Weights of a small GPT-style language model, trained from scratch on English Wikipedia.
Architecture: RMSNorm before each block, rotary positions, no biases in attention or MLP, untied embeddings, normalized queries and keys.
Training: a variant of Muon for these matrices, 321M tokens, 4903 steps.
MLP neurons of a small language model. Each row is named by its layer, matrix (gate and up: input weights; down: output weights) and neuron, and shows model dimensions 298-425. Each number is 500 + 50 x the weight over its row's rms, rounded and kept within 0 to 999. Numbers have three digits each. A neuron's up and down rows have the sign that makes its largest values positive.
A block is one neuron, or neurons of one layer that tend to fire together. Before each block is what it responds to, as a language model described it from the Wikipedia text at the highest values.

Description: Line break after complete units. Newline tokens that end a finished sentence, title line (= Name =), or list item, often before a blank line or new section.
L4.gate51:580582533498542494516471501539495436505593418502507495544463590438560552499489450391488581501544555450559530497466503545463513485554572453485483401473565382443521503459468530549537571455512560508587463512480528481535508513368451481524560552504536456565489542382481486455499545496463525464518411540474473571484524582512418489584457441589472430570514567508450541616509556496505586447382
L4.up51:546516562574574526525496468513493437529532454532450474469501524499564465513496472474422595432505599435473545473514509519488525538583525508497524446428635395455541561534466507495527545414523566453520453542464526539555555504379438464565531513570575471566473539336439511531501472524463537485515532516520472563501505532434405457550505454542507383504607511509478500517538483436482584462456
L4.down51:566506565569500592556498458466519391548557409509492476519548571448473504506524484461375508352442549454568620502521423521475480583561500486513468517483578477457450600531520461487533472502502542489554449517468495461535557524476446491505457432502570474491472477452475484475550525504441461636521497510552458445523490556525394484548551492527432532505564385532437551608530413476493536477484
L4.gate167:438558541399518473522542512549512464477447574560521534472471533506560463519628492558526532417567516482526451453478534536480498453418522486534405466535496393432500568437519452508523415484522600477560519472586539521541515541470462430534492532490517510443463486471520506533509531555547578505547565578513526531509483518583388335518439544412541456414523540561448522655503500519451598519456
L4.up167:422434453584436483529409412517481511469503529525456508488596397539469444495488545475446545371453584534492621445470494562499468414636462533533419545480534443530523570435470512594519551550478529476472532532499552462477518494541576380557562481493515524453477416440391433565516522465413561437539541570515468480509454552593450464438513480508400438491443497414514537565490534509388532434472
L4.down167:437605535471465458519435431559458453517443572505479495519442448545597509508522478567505424442477438524491526491425600570516405450426601530497449528535447513439502496553552398459508463414531586489558565535483543471524541472526469428499446469478424502497469545441434574590555494416506609486531516507548455504419532510539531418458459529440568499483565550573502550545457500460496678470491
L4.gate345:495466526547426610496429432441414531494490545493532536576445521492582483424550462495498567536477533493524463501435482480475504378474536547450571488482497554521537551467490411476382508408519516540483488572494493591558458438453471442493507555531480428447484561502473555609455541478607415401408513476509553414487532458534504392501541538478523561537482571562515498441491418465576464504464
L4.up345:479589458521474539524591535465637439507510527490513392457452503500460510405455509532435526442468470481519506431514462580449512577546584512435433514518455483460461499539452583547478530561474556557439520520503557582531479560454446455491442534442591455474487389488543517441569563527558484485422538484581484491546474413478557495406397430589553503571532441459539562647516610517454555533549
L4.down345:538496495481577448464517507439535495639459504522462526444483444488427423511529436490477570529477494507458423524457546518396498526467542476532454466470481486483476493544596381448486483457531590443501465494428419432427506505562483502510501442495537451526527554457437479556491450468512443494484614480592556540474513625410527482462500465465479500480526453440498444462588384617546468534544
L4.gate462:453617534508405525529445424525492527515594498523564516472556579449522542416445433544518508459435573418468522503494532602522431556582498577554493452477487418570555531532515524546475534502501498607515490479551549498537440466488480499511449507551603494605490479374588457487509529509506468667550491538514536529501548507511541550496440463542542482469450412528470488608507559570467511505446
L4.up462:548432578442490457559550535511518467526455472536550475491567456526460513479485429591440493523550474493502523531463559545600467471437557563468470483547498495490579560488521487564523519486525480500489457491489450423574485440475542442517503454466444412423609489508541513541514503493551522545542484611473542399598484494570438478454421481451502526552496447509527583497535528530514518528531
L4.down462:514550422514570502370600408421517462501494538469434544447565494506457475584341561502458504460571509449429504567553549507510530466541498516397416510459515513515492559447461454569500496546582488508538485523514551498449446510538499536550540513496474534487475539562482588477528502468527366427535403509590540502562571461455460482576512563444517454504505553482534446490514496510501544483520

Description: City–state separator comma. Commas right after a city name, before its state or country, as in Cleveland, Ohio or Calgary, Alberta; also colons after publisher cities.
L4.gate160:409508598515372528469520532454509508491479438591537530453574555456557471532535477526523509558421564485522512495487540576556600427545421489496596613538455540518485490478429458554533482473347442455440555475405413490478478450487492482569485482543473478477385404455553498549466587593477442449506445505456462438497551511541509554510405485560481443478559485461482508517485400502518593556528
L4.up160:471427467493473492439528595440459555471383520567494552424568476568450467449481551524531533415512539510516581439533464601457511580495491437516426507542543450541469381510485499506554490585540445541511456504511486474523439446495557485478551453449482550537467477516409492477509534539526527547491403564473552495531539458559471596555413411599522593456504511512412510485453558547500429429496
L4.down160:482493552493560539542523572486498492557446450514428549526416494577550518427435508467511496559519545457569488503549562517555479504409435498480476456562544489549518477551468466552504506401503493535442387510493432399497436493546399537363566509583522603417384414501547518522540502461579436495543587546429549498440546496504490566547447553479537555508557553487461448514458495528470590570456
L4.gate364:540499458499449452582558445411508526548467593448582516391467465552556521411475433572448504476450522439514514517454643510595468441414525511459444474487486521529632545491501413513504481547586525513428480517422471519490483473504487456536499499415554466446533557505561532539446423453487417567518445507463588522456394472497416476567558524539425487494539484429500594533524535526512501471524
L4.up364:497492525479544503479483519456573439411543502512571600469580565517474562498604522526413495475510516459557609543480529413475506374463469458505436517422475451524591444451496480517475470520483413555467496424467551462581520545494491527532544524441509553492600487479470480515454524507531510477511505524534485389486402563490442485525531528579542518450507542475534535505463488507465536653537
L4.down364:463387484413508490525547488501513487572464503493534511485414494509557532474490502489588380543488444585502469479461565505435562425554557568452671488516505533562489518572493587464441547441438436428484497433495515501533504503443491514454450478538533521490513483570525509476555516461485557516517434553504492494492586490442481412489478491532473499541551487446468448505411537554424448514506
L4.gate471:400469518548415480464514455438521517558574473566488496482507549555541509532558483569587464461583479450573501578450486524493485494429473573525455503461480526476552562467616542447604446531420478452561507536463441444416478461501489569442479597569412411501540521499475586515528463564480547517484536477464523459484564510631445543552511483442552523461567505513487530638490478497423471423456
L4.up471:487508516528440492518583527583582462457552566459543482436478498513495504467558483581468575492512461428587417527436431520576504446466560458527475602512535534598461442449550535505536576435507443467544496598520460594433444515461405438568603524524480507448528522440520536436629506552480473448551453575450538545467605434574497492450473511496523533445531606500482547558541508584456466569460
L4.down471:506559513531464481521531459407447486460492429395529585488488480460489401497566520465501503568500474517583465452443438481588502529552426447403477584558474518539440502441447592508481453525569477605455541500467547381496441441505520514615468488523530491496443487492495399541517423446506574493422397386516514526449434509500561537512476555488479568460493461503443481401455486539429484608462
L4.gate501:453550538469383361506462536435513577531503521534589559506519520526470449459526383514507518515507479478514552546548486494463469437482484490479581549502449463542439543431464504529428476490379498461500459574459591444525435491451514499543461550446586577475560494462434457536550453532539477532538491490430485518433518547459553525525540448454490433440559428485475571550427510475554429459503
L4.up501:513578555492523460509541450536408466448473463583442572555526534447496560430610563484509537428432529474589458538533464391476555423509469542517549499420521523485547553491401473542532490479413385461479509551468577462608534411465553484505495459468476435503565487531508472507476515380514498404544451502509499571437407515426605489571549455551497531500617426582572565492435527506607541564451
L4.down501:454463550564636504533493605466493488531450509491554557575478459443522642490535517501553510502499448505527492497491515406496530498485600427430555444471525515522450601426545479522542468432601489420531438491530500508593488487571558517469526553478493594408414517398441506515540444543461430500425589458492560506537507531540483540509518546534592496465383470504527516571404485456462501548479

Description: Geographic hierarchy separators. Commas, "of", and colons placed right before a larger place name, as in "Carroll County, Arkansas", "state of Mississippi", "Province: Hamadan", plus coordinate decimal points and section "==" marks.
L5.gate370:477519435574435518489572528544554477510481498538475462458464469482433534469450498406489524513549481508514516448532448551541519460386378520508518581472500508506474519514448492527427476467467454504443375509499458525592497490532459453555465458495522392564518452497493469431507544515529456482570422496448545499455533544490399575522482478549457443550544459531480598498479486431503492499376
L5.up370:475441515615567430398487471485562482544470382463446550522483526499395504526558494500613560476457566527619572529535483541593490692408539466485486488472473562525452534483550478513331467427501491544460474546387492483555555599564449497441550465503468437587530470431477526535519562483526387467556466552496551417436524369437391460509550501549458490496472432535447505516449476465493515426503
L5.down370:490439613550542535429516486591389509541517568599413470485475569558526489461534581446547539491491379518478535490415465558470479534505482469508455522468442484555485488483508450438526405495541453524471569539552450508516552566612496485507520449478468520495481457547484496511567535561581525459558495484506514534543524423596451543432457501529550483468523571548441574560418515503479421510394

Description: Sentence-ending punctuation. Punctuation that closes a sentence or clause, strongest on closing quote marks after quoted praise or remarks (."; ..."), also plain periods and semicolons.
L4.gate144:530649556536491550544506504434497482519572507495481550544492588500495463540462478474477563562518568504456565462470504584585629523492574600567453532527538488462476471500500448556527488538574540515510483549507557512508453553452413446573463420527550527563497556459515551463483516618526509486648491475511499565460458452579475430543557524544555492520530534511492548606495452501584507480554
L4.up144:511519508475548585419562450371449527502533487456562555577456436489535509441469485602468556448542549493490538529515487530507551479550589490427540552384435560463500517445417505436511451506467530611431503450473407524516488537558553503495558507436632528483529510520473535587455521474530496536561566488450455572497496567547438511477465485526563492458553489528520493584450433476510567512520
L4.down144:586565487531488493465485528512383467510514462518503495412525506513345523509499372542412557459454518472569451468422536483481473460497430530439735520507520410521532411581452494560377492599472508553489520529563505567606461481486451480483499571517547519495468492541428584522476453525490527435538534531458493567430415596525497406487553578491493533424510484566527537463551444490525523500504
L4.gate199:451530527362534548494556493517536481469538534442559490495456498540536483494453503519451588568466569494411472523493576593380565401431482488502588511503472548499525541539476518450515583563524559544396579545470470483499520484410557575443489576481527607453475362496380430562467553528496481521570444480531456572495469521492525508457541519561540542540589567591547459473542537468475545508582
L4.up199:488495628476418542482455483458566463487502511522494495586508570498476597483478440527486504530453471474507455511466636531506520462427540499530542535462453488447572566482517421465571480570482477429408516516448460500485531441540527418550521608467554514538512466468528499483542493553598493518522424493499429548593524561515535568364406576552442577629539513544454454483401530575458505507586
L4.down199:464502544419483487497517469532466535332479507486552474416494517576479525459542558539487518517505500492473436526500497548408559457603491406449467503411515431505535558559492459492544610495557568536444550499630580449503399515544466435548522489465512543477517431560542388540472583357546542476533527539523554432443456501519442395491458450519536510480554618543522459453534575530467440515474
L4.gate214:479532443538519442525488445522489588467483461490335514517538547533546461451563447494541516508546554516484488561492453561495483537437591501479494521507548470482478485458451506502471497455531574534458474435486515503450558506499460486501553506399546517460546405446470439498444503527560479470594464536404418445451531521519401532446485481555457514552589464449438446547440510398467458535513
L4.up214:417575535527467551559518517491532510445516520455493464481470494465499561589544501487514493544521568514523490564535462561487410492516536479475379489480509521511572492537499501500502533492463476498494521477469512478478502453537533478433598512522502506608524525507522440503501541505462500491449507519457418496488537545518410582443558584523469529592513484500554581484476502475555515505613
L4.down214:431507563504527505485568468443458519524502468468411484443537603387516579484579529492467435470565497458415470500568535514496545527440537492520480524429468397584421478494461467549506387532514603505559540528530549510370410558505514521496486486489506543490441500531582535632471503522493468438572434572408439428411521591453602459517480487434571542459589555477514493468491432408448414649465
L4.gate793:471486525467545448529429554496472545457477468509526517392535582510459496611465580548530582524495455492487441440432573495534517586576497564462449484531496497569561416437519483572428553450525545517441503453495526464508532515553443533484546472500541550633477551448567520523512483504594478517474463481472535518490458564488523451355448534560341606592459520601471473449521519495479458590461
L4.up793:454445529474576518519518471425515497506462433534489494444564504470492412538430507503427430562445423580555470509468502525492502452465464477477482611527546470506504364451538513462490606471490515562478567563405548563602634471521468476532635477497464579531595547551593541567525456499501447455500477440501515565534415418468478519473545501552515557521574462518483437394512468506474512530513
L4.down793:500465573559541527506447396475546540468498593609511488548533559467419476513447538483489470487499561535483517451465465495528413550577455442490517530556526582374517546427551481549473544545543496502626494497511603499474492560489520516498594413511511480476439453532470509567594433443523516556483458477524487535437623512604527443610491492426453548485574430619476445514525530508465558558458

Description: Paragraph and heading breaks. Line-break tokens ending a block of Wikipedia text, strongest right after a "= Article Title =" heading line, and also after a paragraph's final sentence or a "==Section==" heading, before new content begins.
L5.gate851:549462473498534548600525490555471459538494427515556463556601528476479428492502459465405517452461567417635560524563531556493479520582524517495442491541507440470499510474451441498537498485518502513497478518578473436578505501423524480525543478447531464431510473485435413455533518462449474593492560412495517524556471485477388534567472436548420537507533513526417545595528453518576468524480
L5.up851:566458591520506636581511478545461436541487502500538466487501601490510517506510428438440501451471551425557582527589398465509461551492593515608586482478468496466470557542497457528563494478496577459591529534485480505550597575444440454511496522460525411471504471451443497514609494549424530565496532520506413459560573535560492515492473514490408525547559440483451461576503444507554522500511
L5.down851:457565505524420570527478489483563442546518468403386441508509465543441552526530497469401542400529540525568500473576419517497409518425491503539367542507504498407525487528597470515521413542535485464603533520531502520505501457516503476537446522467506479591434620412407473496577495503538479508517465555552445463530528491589493485512526494455550551528529445516422512558545460480413564533536

Description: Sentence-final boundaries. Sentence-ending periods and line breaks closing a factual statement in encyclopedic prose, e.g. "regular order.", "temples, where they lined paths.", plus table separators "|".
L2.gate52:519442507547534640556511451504524461498506485541508509456453518514533522513531480424551469452592574496570476506553486525488576447515428457573478517436559472468516500505516562509548543443472544505441513479459510483590493502442496544352530540501574466585533509406505483508471562497504531536536478468579424517516506522536397502474606415579500480547483560487459457526568549498577562476413
L2.up52:466419520582551536494454521490490509457548459528518468450479501528564438529574530475455564442583578506540522471540524584515490516572491479486337471431575469461478493557585559466479575436520550529561496509448529473498579552433496536471508459475554455490626515408489485562481539502523429487489476539591446507572487544522460466486607430605478572533609525533489531519521500478509488436390
L2.down52:508519496622409514550535472468498435495599511523521509556581532503494482500572518518458551421526534492445615505594507571492481496503606531452487423493511398550391590472521526479473500504525490459492422470437547531519621539483409463541511399500534519541437481444488547570503516563454534581518511472458540505488451572546427363594532409572461510527512470454487531528455504534465500458437
L2.gate169:422449528508508511357546496499514525572436400425590446551471530470445533476495499543474445485561453553544558442567510528499528535500544387500598516528462529505510491494498581419498465530510514500450447432449499417545525536452519524499465411515461458459487472526564462536468499389502510515518499541469476507518502562520474469623494537513567559589419475460404523601578456523526508505463
L2.up169:497463437480537535540479523489481573481475582538471451446533484518577481543625529503457540524489500511533459483434481455558446495533456523514456544458484488494562526499495415509443470436473419637545474420516525500633433491496474550498520452548491529488519449571438467498457471480520464421486438443565347451599548580483409518458502502569468542426537487388395469438511475462474580526409
L2.down169:522516525483510546572564513499471599506519508530467524467510544441527507478579515558502490501422466597495497510434481489506452443531442491387441453463468502495544457464434483538475504463531393582520489385480539519610462488494572528411500467454530559491542431469450535628419537523549451417487461483625359453569586629534388470435547525542463495517537509445555577495410478539444547480471
L2.gate333:501561540596500561489509469500509441569395461453484507523515527556522511524499474455503592407544551426605519534557452624421448497574551511582353489480539418412474455486401569520462493491466535614486513408495550442532527434441527584468411495465481511481536521436514473501485563494520590482543376454572456535536503534435443487487632484583496534446491533480500567618420515450515532505408
L2.up333:475533537606456538538513549461507432511475405503420440547571567565482563543571531476413583342505545450591508476494493529443439513482530496573447501510521492400515487559510447455431473501495574486601479484553548433554487478447458498513410453499537543519551530476562558563495531467507532562553470564599453542507474525537370470468562489592502463453509493452517600616503437450498534460490
L2.down333:503475524579444528518519518499500468552534456498411497498500520516520546532538514440380528366461572494495526486468441446480487523477543511567530504539483452417506565519494424437460427558521579523616470521528513518544461385508491455553489459509538572517513508507488588486540513450514536517514505575484472516530496499577377383474518509531514502514591465467510537596492383505510612472519
L2.gate749:596453559525495524439511480545535475546499565500453489473535483489443549559507568538431528565543521514587577523503418539562459474547517507523455476505370480548541413485477533525521513513511499528428447539416548505503450440547552509423495507453563476449443484454539539536557523485373543561501418443491464504523369505496500519468500556534540528487566500609514465457456600528550456468452
L2.up749:430442442596462438486530465489537436468577506448539499508576540522452455477586403418465563512425542585519526513501485445601466525531523467573548462470515426506464467505471488525545475508512473496542480517433479489523629462477509512536563449437529509403520491497502536497606480505514398511556488580494527542558586504497443518460383496547451518479448512500593432464485545549486473388474
L2.down749:474513546519562453485496537546464491525508503481518461475403588524517522468497468442623512497527471430486388522500557555560570471491528560538697450544574482526459504494456465446527469534522493509562503451482527414510541536478475491448478507542511481518546467395457466524523516563585489521479525470496581467489646556574430498438449486544455470483400518391438486508508505384424525503494

Description: Place name ahead. Tokens just before a place or proper name follows, such as the colon after Location or Label in infoboxes, a comma after College, or later, at, is.
L2.gate416:485431551435476444546524535514543541460461441578457525611497512503514487497591617476490477520467542520550568431525515557593397510463514486548482534577455562604509456527478479589440508538408465552544376398499537448465481557482464574590459509428466464526539419480484489564585449518530469436513479511560518458542507503593462546503487556412501483498490588504457578345497492430629527491488
L2.up416:405427569428470476421466499547535460405571471551493462553499488521484508537577457391470472500455420463517545498532532495483431601444507564516474553600462569539496540587547551495427447522406442552491454455545479403497463546499362515564521521481446521484504538486541496523540464443464463501480442510521422525449461457563464506475521598457463547500427543526478559518492611533570571456504
L2.down416:495489483459508555473475496534549408567456458587548474529503487482412534408428481506400365478532512399456487543455451412532527507531463500505444475427582521543460562565458498577504415546515578497482570560544500517593527540561495352536454510441611528461447590509446571449501532490527569485556541550490452525480470539487474535500453519476578479535540587553526515599593545554450425557513
L2.gate472:477437460487378448545568446534516480501419557432545447504487555529467462510547509520474443512397533423458535443471417471441500564557523471409502441584379536498472474489473514500428550504447405474506508393569472576444521559542494530434523638471528468532434529483533454469532469589526499512511485476453550547524509490515565491556439456473490559469549570514437541481543530458569494508493
L2.up472:546514530481459393381492512488464504491395505535576530506492499475486548523535494566543500547408489563472541568448487439501502501534556502564644397602458504544480454543605552581487467457490475561537484424541498386487509516483523449460436493541573512467482443425462531427550586527498620496525534541493499557525570442545512494415510562530427529442549449441449505481502572474501563497500
L2.down472:464477506588564424472535501479438498579534530517522500551574612486502531524402463620518541507516526443502441554537549586484438579492560573503499516480429572516540539486522385374546524480504474416465447462436401551529466446483473470566515492528549564473498464445497455562599543458516538445559516407442427530527499437482541499434500540550470480530558531524410521363489512548507501449482
L2.gate641:456491551504482432446541479541562448587492583558444523545518493504473513503556538449476454420482450551460553500498512551575488475519515467517464541569487466482471475449555423540449540515464613474505449387501494484477472458576526483521494557481486455533472522581488432573461559554591504524461559589441578451488510515522592480444500410406428568548535460447556522496492515550472329499580
L2.up641:576490484442441512490458400474613492458469554501456507513481516464527577402518491471439443522479596506507490429503567473488486528521480450578529487573449579476482403572338474505537456490485462525556480508590507483573485427482597450534444515384468436518490520456524510517565517514483516546495420606446467569533629470494501491485475464494481484520554564510511499486588475496540373507475
L2.down641:441559451470583575477545503419618432581500444583517558436488544562455525494506501509442463506495508609473497464513553535498474489486532569541608523502530506527524509460511399482538483492442482516494575432561401467421398511497543432577509483421569436476519495505504604464548455548550501511554484515535507433591613475439555406446459517562446471443520497519438554493418455521514570490517
L2.gate732:563457510487438450609494518539472526518470544561531529435465590511518538491526503515555552553577444443530434544527468520425401509421566518429457502459480509576500477486430470553511597598465556554511483451468427470516438497515480551547554513513470465529602483462484480491479553474552516497529483349472588560417453489472537402488391517520447488545568480472533617490501524444521498519517
L2.up732:515500492573532488526551459538462561444468532509469450491488562514492477408535533551523502527539519502472504537537440568525407497471617548537551510464520531591505518479446456472483520536552625515450439532482458446551494488551483624397380547450538344449583432471482503516344589443472483534452489483348562477441480455458581548400586535407393646447486472501466583473460528520502503459653
L2.down732:481530451487521499468480506506510530471470562500463429612521494517500454401481467531522543408500498501521530487550471497545465588518526583539600551474569571618544513442541542450525567485499577548498504526489467432559514545567485433397493514507501462554552457472563499476379512465501548562429521440529517559497484558438481469479570482328445580493522480486385522417502567508443529453653

Description: Paragraph-ending line break. The newline right after a sentence-final period that closes a Wikipedia paragraph, usually before a blank line, a section heading such as ==History==, or a new paragraph.
L2.gate436:486436571544540422513489459540547457478503541553524476435410465566465561435513561503551515572446526434529494590478474474547458470508480372562554578509486516550465543470469515443460535443452537476496429447417479457553477537552536397486570460455504477536462523528444459564525573663411528497534569448411462610543492477501458444613460429501532473553432569611445471502506525529518507497426
L2.up436:435462510525448558499553572475457505403470569447550425490494494537477498432494512503498489562515531483486429416556545477499495523556467431503481528509418537488492534503539506447481508542367512435506486487468605519540521507495500466531493433443479563487380480505474455629496477452440418564475554460467533532500460546431509407499479360466610529469533486454523451551590448462509510564450
L2.down436:540375519534547531500546531445498494527438471551489455496574422490470425491542518507505483487482468513434459514524533438495495488518421454526485487540474566561498482524524464473406554493444402532497444517483465438523534521493488430487484451459470421406436442487563537397540474572512440484485502503469537478498440428452518409527464516412535486511441518586518546458523599499436503487433
L2.gate441:413427491586497396476430443572462596548419525499550577517460505543573464536540552487419457615609458530481473543515527570462495456474576614575405499412478416496515508556516481489478506479471591550503404520460470523539499484480487489453582502470541524521625462549526466561472512589540422476459512463448428473460518552429453386489490470517488493523459494521490407519630514439443527475498
L2.up441:529445528495501554501451450496494492513484476441471418458465529515515559545505570445465438424480559425467500523452480469540598514443484563529526496427471591480506547572534532516405446512486521490435486580412555447422475524510565439541555539484481523489398561511411485453514434506549490444582556510491397442507484533507485498536585423541518580570490470402555489542534489536441536512496
L2.down441:427472505517420423527501473510459451489461503506509509417469471564474480554567446563515535504517517450536411451496457429325503515497526507458523483555530461504462449561435492539593538503481477553551433491574423494542540496452423567528558546413635474583556410565512483635551492494571499472479550467590470547502620457541514441453461567509567447435499530527551463506495466467533506582456
L2.gate529:506508479400606535436458515498437508439472583526572424509447434489422536503428469451558444564572579417507471556469476509607520480379458512505514435454489557398472569500502500442478490521473567583481521468482433438537480520448478408454545496476508505489535486570540564441532466503522521472552583472499429375491499510428445347512615467536593479584459549549530420501406511503498401580513
L2.up529:446554575445447466558561419492434525430577448527584484484579526517521478516571514524504410475521460495505520469498530425470492479580474496565458533534497408501400452487490514493516440479496414530518424518471539448401392463457574461506510462491536475444544449569491453523468484511519462398462455510552570454539532552461468530469453512556529500499513525508400525592531622611500494503444
L2.down529:546528416486441522500574457532493509489570415468486470428584551541582468540540528564467572486439538550552415494481570500505490500447499454502420524502550464475508504591413559496506490529476505457469509511444581507432585508556449442594521492549520545455588563558502419520473575568449464459469453425508559512579475581449434551498482538528544377485457482565497520613430487537524522474489
L2.gate780:542566531539465502479448546585530573579464519531533467411427545487462494469501530467468522515557512429539563456454438540484519492474499580532505522581468428471541498501445455500491487384521546503576539559471399410488508495566493416481546528448515457554486499511458466481503581538459517450546520487557428489374493497555415529520527530564583450585502519583458426537490525480510535449513
L2.up780:505528485548540600523534507454545516493516520515447586518526461440487475508499534386499531502570433494506429545481510371434482512505409439438623574433517520496551512543573577511568500541495559518503499478485497572516566459404547502564408517491404558496335490456453436514576447505541530546552458515519475545547479521514456584415398385448484505490540437517480515374602565514489517510596
L2.down780:488537399454502478528513499513517448495586528516506560453541468480492501407626626400430492515619459464525509539466479470508468425527440493435491547426504524396550418525511607541508572517440519493540491466543486492592501555423512460472402495477390524557493544479425406397523505485500490538537455458540422595471477491536525514505451483517478526488391433543498551477563548527506462482538